python train.py --d_model=896 --d_mlp=2368 --activation="swiglu" --norm_place="pre" --tie_embeddings=false --parallel_block=false --init_std_qkv=0.0208 --optimizer="adamw" --beta2=0.98 --lr_head=0.0049 --decay_fraction=0.919 --final_lr_fraction=0.0 --batch_tokens=131072 --doc_mask=true --dataset="wikipedia_en"
MLP neurons of a small language model. Each row is named by its layer, matrix (gate and up: input weights) and neuron, and shows model dimensions 704-831. Each number is 128 + 32 x the weight over its row's rms, rounded and kept within 0 to 255. A neuron's up and down rows have the sign that makes its largest values positive.
After each neuron's rows, "fires on" lists the tokens most often at its 100 highest values on Wikipedia text that the model never trained on.

L2.gate254 [157 184 149  92 190 155  90 116  97 113 166 117 108 112 116 140  97 145 135 169  56 141 116 103 159 125 128 108 131 171 156 122 142 136 121 118  70 146 148 112 111 110 155 171 127 149 156 113 144 139 144 117  93 133 162  96 111 130 178 131 107  67 103  99 150 199 126 166 178 106 123 138 136 121 162 201  72  99 143  93 100 173  82 103 100 153 171 130 172 144  58  63 111  96 118 124 132 123 156 139 172 131  94 128 113 166 152 117 149  90 162 164  96  77 182 149  49 155  91 108 110  88  66  77 153 131 177  81]
L2.up254 [ 80  93 104  83  80 154  65 109 122  97 136  87 176 118 108  80 130 160 141 176 145 108  71 103 129 120 124 132  73 116 209  86 183 128 163 126 180 168 154 139  99  87 178 119 109 100 114  76 134 147 133 128 126 124 127 156 142 151 175 131 202 141  32 125  56 166 121 117  45 133 135  86 144 186 139 166 172 153 130 109 160 164  63  79 137 105 125 107 133 112  95 197 141 153  96 161 173 103 167 177  97 110 134 147 107 170 138 100 146 135 183 129  97 165 165 111 196 180 133  93 131 174 129 120  99  94 126 143]
fires on: "s", "'", "e", "a", " Eurovision"

L2.gate354 [139 131 151  98 120 112 114 132  81 122 144 137 216 138 181  96 116 145 133 152 120  89  93 181 158 112 134 170 130 163 155 158 124 211  31 141 152 165 134 105 110 137 151 188  93 152 132 105  74 100 162 125 101  75 147  64 161 158  94  66 130 119  96 135 128 115 121  93  74 162 100 175 131  91 180 178 108 182 155 118 130 124  73 126 105 132 181 125  99  94 161 100 138 128 114 112 108 122 111 155 143 109 154 168 106 158 111 118 158 179  98 118 165 146 146 146 147 178 137 162 143 204 156  88 144 157 146 119]
L2.up354 [128 131 129 125 143 129  86 162 121 159 120 154 126 127 128 116 103 133 132  93 119 154 156 160 120 162 107 148 104 121 160 194  50 139  81 168 169 123 121  93 158 132 177  97 212  61 143 135 125 156 127  61 140 137 145  74 123  83 134  89 119  85 134 108  89 140 201  68 114 179 177 114 113 105  93 151 112  53 139 104 162  65 127  55 163 156 148  61  96  99  93 102  67 138 137  67 154 110 174 109 150 168 103 156 139 221 135  89 140 189 103  92 136 179 134  83 167 131 176  99 123 169  99 124 167 114 140 121]
fires on: "al", " Al", "Al", "ed", "ev"

L2.gate2198 [127 162 129 142 122 160 193 148 192 180  81 184 114 101 117  98  88 158 121 110 176 125 147 140 195 136 110  85 134 120 146 105 157 149 153 142 152 181 165 140  74  90 128 138 132 151 139 137 100 144 144 115 164 116 125 148  58 119  90 149 147 117 102 114 142 143 116 121  65 101  82  98 126 143 183 114 181 180 176  99 134 113 124 122 109 113 162  92 122 173 151 143 208  73 150 131 112 141 121 125  79  79 153 120 102 146 149 163 153 136 178 134 139 100 149  83  95 141 101  93 115 178 144 164 134  51 170 161]
L2.up2198 [ 98 170 109 114 137  83 120 103 149 131 167 158 172  97 102 103 167  68 176 154  95 153 103  73 190 100 100 147 172 137 123 127 125 187 109 100 141 111 137 129  78 149  58 173  94 151 142  82 146  92 153  70 133  66 111  78  87  99 169  48 154  75 134 171 142 129 112 153  93 127 145 184 116 126 170 160  80 133  64 117  73 166 137 118 112 195  60 114 124  93 146 121 121 108 125 123 169 136 152 120 115 126 121 106 149 117 157 118 148  52 120 171 173 161 173 126 170  99 145 132 167 125 185  96 146 140 168 127]
fires on: " of", " Awards", "um", " Games", "il", " Olympics"

L2.gate1206 [ 82 131  85 129 114 182 118 114 152 133 110  86 143 105 148  95 108 134  75 158 139  97 101  58 175 112 160 144 152  98 149 144 122 112 148 156 142 181  96 150 101 100  69  89  68 153 139 121 113 136 161  86 123 108 125 147 174 126 132 116 116  94 109 141 136 111 136  73 155 126 118 161 162 195 157 138 134 110 148 135 160 132 199 103 146 112 164 169 127 111 185 105 131  69 141 197 154 127 130 177  71  66  38 119 134 128 121 101 131 131 112 114 143  91 130 125 171 167  87 159 131  72 148 175 118 132 118 139]
L2.up1206 [153 170 148 148  67 153  70 159 117 148 114 105 125 115 127 149 151 107 108 144 159 102 113 150 127 151  74 217 115  87 113  83 108 142 135 120  98 198 215 104 142 108  86 119 126 141 128  80  98 136 117  58 115  91 145  78 107 145 152  85 138  56  65  79 133 210 147 104 118 137 117 102 123 197 167 144 166 144 125 135 143 143 157 191  63 130 101  97 118 160  95 151  98 156 154  95  84 173 146 123 131 120 124 102 146 189 141  72 130  51 110 128 113 149 147 110 109 132 151 182 185 162 113 142 143 142  77 127]
fires on: "'", "s", "i", " decided", "’"

L2.gate2238 [182 197  81 184  90 150 202 150 158 104 152  95 163 153 105 115 133 116 176 104 162 140 148 147 217 134 160 102  92  87 134 147  99 190 156 150 104  62 138 112 120 140 141  55 111 147 112 112 124 104  77 133 123 179 143 160 136 101 153 105 112 156 106 157 128 153 183 157 140 141 113 150 149 125 199 150 189 139 117  87 116 130 144 120 133 137 108 118 157  85 149 101 153  76 108 161 109 170 136 166 144 133 127 113 123  86 141 141  73 107  85 154 155 148 110 110 120 167 101 130  85  95  88  68 113 120  70 133]
L2.up2238 [ 95 144 119 128 177 135 152 126 144 139 133 157 137 122 184 142 129 179 133 179 119  87 199 116 117 140 132  85 144 145 102 135 102 176 123  69 170 167 171 147 109 194 181  94 168 132 109 118 132 178 160 136  71 103  91 133  84 162 150  62 140 135 132  94 152 158 175 145 133 147  97 110 121 128 165 101 141 124 156 147  54 130  81 130 121 116 154 182 187 111 101 120 113 142 171 152 149 148 184  96 154 117 125  59 121  83 186 105 147 117 136  56 162  50  84 177 136 131 128 163  59 122 144 142 131  62 107 115]
fires on: ",", " of", "o", " at"

L2.gate1343 [ 75 114  58  94 127  83  78  82 187 124 105 128 204 134 160  90 156 130 122  83 135 118 157 105 125  99 134 107 179 166 149 147 117 128 125 154 160 188 108 120 146 179 234 167  80 132 124 119 139  85 141 143 116 172 156 105  98  80 170 134 137  84 154  73  96 104 144 135  88 102 131 103 104 167  71  91 119 138 142  91 163  72 110 134 126 116 165 128 123 103 140 192 170 142 148 100  78 111 145 187 121 132 101  77 119  97 153 102 104 118 129 203  77 134 188 140 112  86 104 107 133 121 154 144 116 105  98 108]
L2.up1343 [111  75 152  57  96 158 119 153 134 184 121 156  93 130 160 166 155 139 122  98 157 102 210  59 142 104 130 152 127 109  77 117 136 112  64  93  34 113 158 142  43 136 114 155 176  98 103  82 128 148 107 124 120 131 168 116  60 154 162 132 130 211  80 186 122 150 178 172 123 207  94 123 114 129  97 144 135 117 121 109 141 153 131  86 122 126 153 144 195 153 171 143 112 148 129 105 124 132 135 161 155  88 116 155 106 125 125 135 150 123 147 183 166 150  53 109  81 167 133 155  77 117  95 103 126 135  98  84]
fires on: " to", "t", "i", " m", "ym"

L2.gate263 [130 152 173 133 166  94 128 158  91  87 147 162  91 162  95 177 102 148  97  91 143 138 145 152 129 119  70 134 130 123  85 225 124 105 122 111 167 158  99 111 161  80 129 168  77 161 100 107 126 102 117 135  89 175 158 165  99 143 139 156  81 145 106 118 184  68 135 122  89 115 108 161 125 114 145 126 117 129  99 102 146  71 112 100 106 166 192  95 112 149  77 119 204 112 193 130 142 104 118 118  91 120 104 139 137 153  47 111 123 110 149 141 138  88 137 140 108  92  34 120 117 108 111 105 152 108  91 147]
L2.up263 [146 148 155  92 200  83  70  74 108  77 147  86  98 146 146 102 178 125 119 142 138 107 118  96 161 113 170 110 149  82 151 116 140 143 137 111 146 127 131 110  92 138 172  86  57 152  74 102 154 166 132  92 181 106  86 148 174  99 185 172 118 102 154 137 127 123 145 132  89 139 112 127 110 120  68 125 166  89 180 115  99 110 167 142  83 108  71 139  72 151  86 122 107 174 147  39 118 130 130  55 139 157 140 141 136  67  99 102 139 130 100 151 109 167 159 134 109  97 143 148  94 100 167 107 141 104 137 142]
fires on: "s", "-", "ar", "o", " See", " position"

L2.gate543 [137 137 150 129 143  98 190 148 208 117 131  56 140 118 116  69 110 115 123 109 138  72 141  87 139 106 145 124 194  77 144 125  78 146 128 171 128 168 181 172 136 141 123 120 139 186 126  95 118  96 151 122 149  66 116 115 154 194  84 107 155 115 144 107 166 121 103 130  91 119 127 160  96 176 171 116 152 108 140 109 200  94 140 202 134 126  50 164 159 102  71 103  92 144 107  94 133  88 138 158 136 124 162 110 108 182  86  51 103 144 119 111 150 102 139 152 160 108 173 143 109 122 113 126  74 131 162 111]
L2.up543 [ 46 116 141 134 152 145 106 125 148 150 173 160 102 121 144 102 137  87 108 106 142 122 151 119 141 125 144 156 141  68 123 120 148 151 184 143 132 187 125 136 110 168  91 142 165 146 133 100 111 127 124 167 163 138 143 113  83 164 106  81 149 134 111  77 145 101 170 112 158  58  80  98 155  96 151 167  98 168 149 157 140  87 147  96  97 108 141 113  95 119 134 108 130 118  40 112 152 147 108 157  59 135 167 110 193 168 160  87 201 148 143 128 176 158 113 149 135 134 177 187 126 134  74  85 143 126 121 153]
fires on: " of", "-", "A", "on"

L2.gate174 [119 109  78 116  70 172  96 115 135 120 132 120 132 123 150 167 114 127 101 151 103 191 121 148 165 164  92 137 121 181 113 164  79 134 135 131 153 152 158 138 155 174 131 139 152 145 152 148 110 157  70 180  90 134 111 134  91 132 142  97 117 129 120 100 131 122 117 105 149 118 128  84 126 113 133 133  98  95 161 130 164 168 155 105  53 122 162 113 136 119 125 126  88 156 152 100 113 162 160 119 127 131 131  78 104 126 157 178 149 146 131 142  95 168 104  71 141 138 161 146 152  99  83 184 108  96 162 137]
L2.up174 [134 136 129  85 120 154 172 108 144 103 134 150 116 147 163  94 121 167 173 124 134 128 128  70 108 126  88 114 183 136 147 163 126  85 133 107 131 145 143 150 135  73 132 168 124 140  87 147 191 181 139 138 148 159  96 191 107  90 116 122 135 153  58 132  60 103 131  86 143 153 142 119 115 175 148 115  74  93 184 116 158 197 126 145 100 131 122 134 129 177 137 125 138 185  96 112  86 177 197  84  92 172 133 131 133 138  81 181  89  94 140 115 118 120 112  40 127 153 136 164  87  53 136 110 125 126 112 101]
fires on: " of", "s", " sent", " selling"

L2.gate1675 [108 198 180  95 139 145 130 122  83 102 110 131 174 170 161 117 147 122 132 187 107 130  92 170 118  84  89 134 143 120  95 141 197 139 136 129 117 135  87 161 103 119 141 167 116  95 145 141 151  56  79 110 120  55 203 161 120 145  99 141 191 119 142 118 144 138  94 119 133 163  90 141 123 157 161 189 126 146 138 106 117 101  94 141  82 115 147 110  91 137 125 149 128  80 141  43 106  92 144 171 115 115  88 168 116  57 111 103 122 114  86 143 130 162 177 119 115 103 148 105  98 167 109 159 176 150  77 111]
L2.up1675 [128  77 126 129 133 112 125 152 130  95  91  74 188 139 147 122 146 143  82 142 126 112 120  78 155 111 122 180 123 103 193 129 148  78 158 136 162 142  92 128  59 144  91  94 121 144 179 110 189 153 163 140 112 123 121 127 110 142 126  95 134 104  65 138 144 155 147 136 105 156 146  89 135  88  95 100 177  66 122 152 105 117 105  98 132 117 132 184 137 170 158 119  62 124 130 111  75 169 124  96 174 114 139 137 115 128 135 147 125 141  84 143 167 128 121  55 168 128 110 132 138 174 170 112 161 141 162 189]
fires on: "t", " to", "in", " would"

L2.gate1878 [127  81 151  81  99 181 120 104 123 120  60  94  42 152  94 127 118 142 115 108 200 113 178  89 119 156 181  94 174 126 115 151  84  83 102 138 102 127 193 113 140 108 115 158  95 155 127 146 140 137 127 133 151  70 163 113 156  88  94  74 154  50 151 113 127  97 157 144 146 184 166 133 136 169 160 114 119  77 148  49 106 156 103  42 146 114 162 106 124 131 170 123 118  76 125 141  87 132 125  90 130 108 167 168 120 110  92  74 122 167  81 123 114 128  50 158 108  93 199 151 115 185 134 152 107  76 164 154]
L2.up1878 [109 199 140 171 137  60 187 115 149 175 117 136 131 150 155 153 110 163 131 103  90  65 143 104 117 159 152 106 107 126 125 190  99 101 100  88 110 217 131 158 156  69 173 134 139  98 141 110 132  83 137 135 135 152  84 125 117 169 174 153 146 164 141 152 126  89 207 179 159  96 153 147 124  82 130 129 149 146 104 143  99 186 184 133 134  75 131 221 113 131 144 179 134 117 154 171  90 163 137 111 105  89 116  98 132 120 176 152 123 160 184 174 127 155 161  92 162  74 141 130 159 168 155 105 124 121 107 146]
fires on: "ing", "ating", " response", "up", " table"

L2.gate1329 [ 75 128  94  89  81 127  84  73 104 111 114 141 119 115  76 119 137 114 150 195 175 113 106  90 158 105  98  94  73 125 157 109 169  76 119 132 160 141 113 139  90 119 161 144 140 135  78 106 171 143 127 198 112 123 115 136 144  73 108 106 135 162 137 143 131 157 127 164 148 130  82 153 131 144 133 170 155  85 106  52 148  81 165  57 147 100 159  95 121 109 105 123 132 108 104  96 142 112 139 131  41 177 116 135  94  48 150 144 120 169 103 164 129 125 149 154 146 120  63 191 130 177 125 146 103  92 156 133]
L2.up1329 [111  57 109 157 126 151 102 158 184 202 114 133 148 149 157 173  86 154 145 155 170 146 132 111 153 131 132 163 162 145 117 153 170 208  78 150 102 140 119 135  90 200 197 178 116 108 166 160 179 117  98 135  99 109 140 190  62 112 163 184 115 119 131 141 145 146 153 103 138 154 117 167 138 169  84 100 140 169 133 113  86 146  90 131 123 154 140 131  93 170 137 151 165 122 132  89 140  81 102  90 134  33 150 138  86 143 136  79 119 152 131 127 140 129 140 176 135 159  95 149 128 167 188  68 116 128  96 142]
fires on: "p", "an", "i", "t"

L2.gate228 [ 34  79  79  81 104  97  64 185 203 136 121 143 109 176 167 117 170 156 120 123 100 155 108 149 136 139  65 118 111  96 142 141 142 157 101 147 120 137 134  83 157 128 129  83 107 164  61  73 100 145  89  95 138 108 169  87 117  98 144 115  78 115 116 143 177 177 142  70 151 131 102 133 173 117 158 119 128  95 142 107 145 118 146  94 110 112  97 154  93  96 140 169 105 167 152 127 102 151  98  89 118 119 111  90  75 158 176  61 146 157 107 118 131 135 205  80 130 110 164 140  61 111 102 121 109 118 219 103]
L2.up228 [111 167 122 109 116 125  91 106  86 107 106 108 168 156 131 126 138  87 151 151 125 102 156 155 131 119 153  81 149 173 126 135 143 159 138 136 129 126 133 142 118 143 151 173  85 129  58 161 150 157 154 140 106 134 179 103  91 153 154 128 173  98 116 138 171 101 134 131 152 180  48 128  98  91 157 129 147 159 139 129 161 158 137 141  78 143 116 186 102 135  90 175 116 188 169 184  94 170  81 175 139 105 117 164 198 147 201  63 167  97  93 139 150 146 127 160 127  64  86 121 133 111 169 155 163 158  96 128]
fires on: "er", "al", "r", "sen", "car", "ov"

L2.gate57 [167  87 131 113  88 135 110 213 119  79 104  89 121 104 100 137 134 129 150 112 141 149 129 148 133 150 183 122 148  94 116 124 122 124 156 104 178 108 186 164 141 156 137  89  98 124  96 152 162 173 186 107 122 123 178 107 140 132 118 143 136 119 134  72 138 110 169 139 150  73 179 217 114  91 142 190 150 123 130 115 152 145 138 147 136 137 105 119  80 172   2 141  91  76 164 167  81 111 130  95 110 239 110  94 112 146  96 146 108 104 106  90 112 144 146 150 161 140  76 131 130 110 118 111 140 160 132 103]
L2.up57 [ 80  92 159 131 125 133 112 113  79 101 136 209  62 155 162 126  65 129 106 144  99 172 159 171 133  94 113 151 131  87 161  91 149 191 116 130 141 146  57 180  80  87 116 131 145  79 131 119 154 151 160 153 117 110 106 114 128 169 127 118 132  83 104 124 146 126 162 120 182  83  85 121 108 193 133 124 174 169  74 110 156 153 130 105 127 109 141 169  89 161 114 146 110  22 210 177  68 138 150  63 116 149  91 110 109 107  81 114 111 152 170 155 113 153 124 129 154  68 113 160 179 143 198 122 185 163 153 126]
fires on: ".", " to", "na", "a", " as"

L2.gate1356 [136 132  44 170 137 112 159  60 103 136 161 143 117 176 163 126 170  93 124 100 168 133 200 115 104  99 119  67 152 181 216 127 132 114 139 112 122 107 121  89 138 139 103 140 100  57 144 146 127 168 243 131 127 152 110  71  94 153 120 145 156 102 114 141 122 171 126 150 143 109 147 158 120 144 158 161  85 161 167 171 128  83 137 127 130 128  90 165 105  55 172 148 116 135 132 144 149 135  92 101 129  92 114 106 185 149  87 177 116 149 113 142 113 161  73  98 109  46 106 115 172 138 106  95 104 135 154 222]
L2.up1356 [119  77 150  84 151  76  88 175 113 169 159 154 184 108 119 120  63 140  99 202 161 162 124 172 124  80 126 140 137 125 179 162 169 153 166 153 132 158 176  67 164 128 130 136 128 184 152 173 168  99 136 105  86 166 148 154 152 124 122 112 140 170  83 166 118  97 138 201 146 130 130 118 116 158 223 130 106 116 149 133 128 177 144 126 128 119 123 124  97 226 104 174 113  81 101  82 141 110 147 100 190 101 187 160 151 182 135 121 125 145  99 163 230 142 163 174 149 146 131 158  90 137 135 174 133 126 124 117]
fires on: "th", "st", "rd", "nd", "ru", "d"

L2.gate488 [118 145 123 108 107 118 159 101  69 129 125 144 143 154  80  81  99 117  95 163 158 130 165  97 132  90 150 131 134 165 111 121 104 118 162 115 141 110 100 106  55 124 109 160 105 113 168 130 122 163 157 116 171 157  99 134 127 113 147 105 135 160 106 147 149 138 135  80  75 164 176 159  65 126 109  76 127 114 131 117 172 174 117 145  95 151  54 155 130 127 165 108 126 107  66 162 107 145 109 140 129  83 136 151 133 192 106 158 159  88 121 169 155 196 135 134 183 103 158 122  63 134 115 147 126  97 188  63]
L2.up488 [108 113 139 132 157  93  74 142 148  97 162  83 154 142 159 145 181 130 151 126 125 151 137 136 155 160 145 111 115 133 168 154 154 229 131 131 130 127 148  45 137 162 100 113  90 156 170 169  95 205  91 153 122 174 138 133 143 105 162 170 141 106 146 143 122 136 218 153 149 150  85 142  92 122 204 107 106 149 113 120 141  59  92 171 130 130 137 107 162 132 143 137 162 110 115 136 163 209  91 127 111  88 164 142 114 126 171 149 164 117  58 125 155 158 136  90 122 123 136 193  85 108 125  87 136 169 146 166]
fires on: "th", "rd", "st", "nd", " Second", "Second"

L2.gate1703 [180  67 109 171 133 168 182 149 137 106 153 138 144 128  97 120   9 130  87  74 179 105  59 169 117 174 209 141 125 128  82 114 156 190 137 124 183 190 125 124 147  98 126 191 146 126 143 182 170 134 145  76 142 152 117 169  74 135 117 121  95 125 168 150 128 102 180 138 140 101 150 124 103 124 117  85 165 107 111 135 168  65 162 160 118 117 132 101 149  98 150 125  94 136  88  80 155 128 108  84 147 134 129 140 155 153 120 149  72 145 103 146 141 192 114  75 165 155  95 148  95 103 117 142  74 168 125 103]
L2.up1703 [119  90  83 153 108  95 196 108  98 138 131 124 220 122  72 182 141 153 121 113 158  96  96 109  81 138 187 107 115  80 133  82  75 147 178 141 136 174 102 111 103 114 130 140 113 122  78 179 112 190 150 101 155 169 129 138 122  91 147 140  85 135 126 151 125 169 153 145 132 128 138 145 169 139 106 143 126  93 146 172 151  84 116 112 103 153 159 116 131 122 140 139 188 101  83 179  92 192 150  15 136 132 143 184 158 145 114 116 161 138 182  94 124 183 151 143 166 159 147 215 135 142 132 139  90 139 143  72]
fires on: "y", "al", "il", "val", " Outstanding"

L2.gate779 [ 58 119  81 127 137 105  56 153 112  86  98 170  98  59  98  53  97 165 105  53 140 160 142 122 144 102  71  97 150 128 124 101 167 100  72  59 119 137 114 121 172  99 117 196 103 108 109 134 158  89 131 140 146 109 120 103 148 206 163 134 124 212 167  98 220 113 147 111 112 156 129 100 142 130 217 105 199 122 152 102 109 131 131 116 145 155 163 156 120 164 151  92 152 106 107 173 234 146 135 143 155 143  79 120 102 143 103 161 111 185 153 161 144 117 104 141 123 138  85 152 126 133 139 119 102 193 180 122]
L2.up779 [125 166 140 110 154 125 160  54 121  83  45 115 110 177  60  93 152 129 134 187 121 122 135 125 118 149 180 186 120 137 148 138 144 129 203  95 128 133 171 114 110  96  52 162 140 134  58 180 121 189 156 166 124 148 182 142  91 119 145 105 170 163 141 128 146 144 112 159 116  80 142 128 136  97 165 134 146 122 114 120 104  98  94 206 124 102 100 138 128 163  93 135 117 187 144  97  50 114 135 122  72 147 139 162  54  93 180 147 135 106 151  68 140 122 154 148 114 180 159 144 127 138 102 119  96 118 154 145]
fires on: "s", "and", "ton"

L2.gate722 [137 138 115 112 151 127 136 111 167  95 143 102 125 166 108 155 119 193 107 103 115 107 115 165 103 101 145 144 145 104 156 150 137 111 129 106 114 228  79 165 142 117 147  43 110  84 130 123 145 138 144 134 134  91 134  86 113 166 139 112 114 133 171 127 147 123 128 110  56  88 142 135 123 113 106 169 168 163 100 120 130  88 181 118 184 142 172 118 149 131 105 119 167 139  99  90 132  55 201 141 126  94 177 155 126 139 118 101  88  93  73 144 147 106 145 116 134 143 111  94 157 145 104 160 191 169 125 157]
L2.up722 [123  84  85 127 127 132 182  96 126 136 132 131 121 104 126  95 134 143 117 109 127 161  79 135 105 130 165  93  91 120 195  80 173 133 151 134 167 109 121 144 119  87  81 101 133 115 124 198 152 116 158  90 129  72 165 137  85 119 121  93 139 127 123 180  78 104 167 140 148 103 132  70 157  81 131 226 128  54 120 125 152 136 154 146  96 149  97 143  67 102 129 191 140 101 160 111  71 109 155 150  98 132 144 104 146 130 174 225 155 181 168 154 123 104 139 143 154 101 104 150 133 107 135 140 146 153 147  86]
fires on: " Minister", "cio", "a", "ley", " Secretary", "na"

L2.gate619 [112 114  91 147 135 113 105 143 125 121  76 190 112 149  71 156 113 160 133 132 108 149 166 103 158 146 132 147 152 144 140 146 168 128 135 130 156 126  91 176  84 128 147 116 129 127 142 184 164 161 100  99 140  93 105 109 130 182 100  83 135  76 127 101 165 125 120 108 161 185 124 101  80 112 108 157 127 150 103 149 168 190  88  69 130 125 124  96 133 127 122  80 149  99 121 170 123 143 174 148 119 135 111 146 110 162 177 111 139 216 101 144 185 144 160 103  81 131 125 196 203 109 124  87  76 136 143 119]
L2.up619 [141 130 125 133 132  74 103 182 113 161  92  41 125  89 141 141  96 135 120 179 116  63 123  67 141 159 165 117  68 146 115 153 130  70 182 114  93 154 123 200  83  90 150 120 114 125 101 104 140 114 115 119 101  77 109 153 129 115 134 118 163  91  90 161 170 178 119 171  86 168 131 159 126 155 116 138  89 114 126 145 148 141 117 120 169 165 100 160  95  91 194 183 125 107  44 129 155 160 156 110  69 169 152  78  71  90 111 150 135 157 125 163 127 138 124 114  97 155 115 147 183 168 106 152 157 143 177 126]
fires on: "e", "ke", "es", "a"

L2.gate2157 [152 128  86 131 113 188 152  70 138 153 161 179 143 134  74 109 100 105  83 147 172  72 107 173 126 123 107 152 132 158 170 164 114 154 142  80 171 155 226  75 134 113 106  98  80 142 143 156 138 139  89 102  76 132 142 110 177 140 150 162 160 121  91 106 105  76 172 100 146  90 154 128 129 137 135 132 171  79 151  90 164 125 126  72  85 115 149 143  86 144 118  75 106  73 109 116 110 133 110 132 136 114  81  86 152 114 174 131 116  60 127  86  97 125 154 113 114 109 166  79 132 151 141 150 174 129  90 110]
L2.up2157 [185 127 130 117 121 135  96 145 116 104 142 150 181 133 123 124 114 100 153 147  64  91 144 178 133 125 159 118 100 137 129 100 141 129  94 105 159 122 178 128 179 148 130 106 114 133 137  72  67 140 165 161 122 224  94 106 122 191 129 147 143 118 138 206  96 178  72 140 124  93 139 103 136 113 136 134 153 186 167 168 108  89  83 108 139 136 161 131 135 154  86 136  95 146 162  80 160 142 113 106  93 125 148 106 116 115 148 154 116 101 131  87  98 122  70 107 118  88 121  77 141 157  80  95 133 163 141 132]
fires on: "'", "an"

L2.gate222 [131 132 113 189 126 124 120 105 142 129  91 127 129  98 109  96 109 112 167 124 113 182 103 100 173 112  83 124 133 151  99 139 182 143 108 143 170 153 144 157 178  89 102 118 210 121 129 156 174 104 154 144 169 135 124  44 135 144 133 146 127  97 101 149 133 178 177 149 136 158 157  73 108 112 112 123  75 144 118 191 104 148  74 112 122 142 141 203 113 122  57 159 127  78 129  68 108 145 115  64 158  87 101  86 129  90  91 117 144 129 121 140 129 155  68 127  63 103  85 180 180 100 140 172  87 147 156  94]
L2.up222 [138 166 102 111 124 123 118 163  95 126 110 102 126 132 137  83 123 132 152 110 182 138 132 122 165 149  74 153  94 123  61 131 117 142 159 169 210 114 112 159 162  97 138 123 137 223 213 160  80 208 156 116  94  89  88 185 157 162  89 150 157 140 158 103 110 121 177 122 121 128 101 122 120 162  99 191 122 106 113  96 137 140 144 106 130  77 117 147  99  98  94  97  90  77 163  66 154 136 177 139 120 163 139 137 113 109  94 127  80  97 105 165  73 122 136 161 150  87 142 170 137 132 142  97 143  81  77 112]
fires on: "s", "d", " Be", "sun", " be"

L2.gate1261 [107 116 118 166 104 150 167 171 153 153 102 127 133  71 102 163 112 110  71 166 148  90 161 155  94 115 172 149 154 179 219  74 105 163 142 161 124 111 139 130 195 131 117 124  99 120 141 141 142 119 170 163  69 162  95 127 205  95 128 132  81  63 170 110 128 126 153  88 108 126 134 134 157 140 172 104 178 137 153 135 112 112  85 168  86 109 151 177 107 105 119 109 106 125 226 151 131  86  99 102 133 141  84  96 100  83 121  69  89 118 144 163 143 165 138  81 125 152 144 132 168 133 147 197 136 131 180 164]
L2.up1261 [145 130  98  56 132  77 114 106  80 167 113 135 134 113 135  84 112 150 133 178 171  95  86 168 143 127  96 163 103 150 173  80  57 179 175 165 155 100 117 106 170 135  66 154 115 113 140  53 140 160 118 108 181  80 120 101  77 123 110  78 122 183 110 103 182  96 159  99 125 114 200  95 162 101 120  95 172  94 129 130  94 144 208 123 127 150 168 122 118 149 132  31 130 198 140 123 141  78 112 159 104 113 124  47 119 105 122 110  84 110 181 165 126 163 122 162 181  97 126 135 137 184 148 176 105 197 136 162]
fires on: " of", " ", "&", "A"

L2.gate409 [116 115 120 115 135 153 133 131 153 128  36 154 126 107 154 154 121 104 101 125  99  94 127 132 147  97 131 136 155 160 141 174 111 152 127 109 125 134 178 155 115 137 136 135 166 101 143 151 132 109  89 130  87 135  96 122 147 135 130 127 139 198  79 133 130 141 195  87 149  86 120 133 150 120 100 130  12  75 110 125 167  64 164  99 212 101 186  70 164 160 128 120  99 158 186 164 119 105 113  98 105  91  97  76 105 124  62 105 102 153  94 157 129 102  99 180 109 178 147 136  94 158 131  91 103 150 135 136]
L2.up409 [102 132 135 113 133 114 107 146 128  97 172 143  82  69 135 158  83 143 164 119 136  75  58 150 128 105  91 151 117 130 145 102 164 142 135 176  89 138 176 159 121 157 112  88 111 127 151 114 156 125 173  84 158 159 127 166  93 115 122  72 140  84 110  92 103 108 166 164 131 160 141 148 171 124 101 150 154 137 127 119 134 151 123 134  84 132 108 110  56 149 103 115 106 121 177  76 128 132  86 163  88 121 196 150 130  69 101 140  97 138 133 134 146 148  84 117  98 146 165 125  58 194 165 147 148 184  96 120]
fires on: "'", "lly", "ar", "es"

L2.gate2060 [105 128  97 129 141 120  68 108 128 145  71 193 117 109 162 129 101 147 127 127 147 146 104  75 144 114 109  90  90 115  98 133 150 137  72 122 156 163  71 208 122 139 115  71 155 147 154 137 169 173 164 107 134 130 137 131  91 159 120 115 120 111  82 114 109 185 126 126 134 138  45 123 102  90 103 115 187 166 129  84 106 163 127  51 165 137 155 135  99 143 131 113  98 196 136 119 155 159  88 130 161 166 118  71 183 155 122 164  76 120 141  96 125 159  97  92 125  58 148 156 153 112 148 151 114 131  91  92]
L2.up2060 [ 99 128 108 157 122 100 136 122 155 142 116  70 165 155 121 101  44 215 134 147 151  78 112  66  82 130 101 184 129 149 165 133  69 112 120 166 115 103 115 118 115 134 158 119 176 155 136 126 162 133 174 186  77 104 116 149  89 170 135 161 110 121 239 111 123 104 155 120 133 121 211 179 128 135 116 118 102 100 128 159 121  94 118 107 114 120 154 144 174 100 110 105 128 137  80 136 115 117 104  84 169 140 199  99 106 135  67  80 145 132  78 131 127 131 179 187  83 158  81 145  90 202 144 108 120 136 143 169]
fires on: "er", "d", "s", "ed", "av"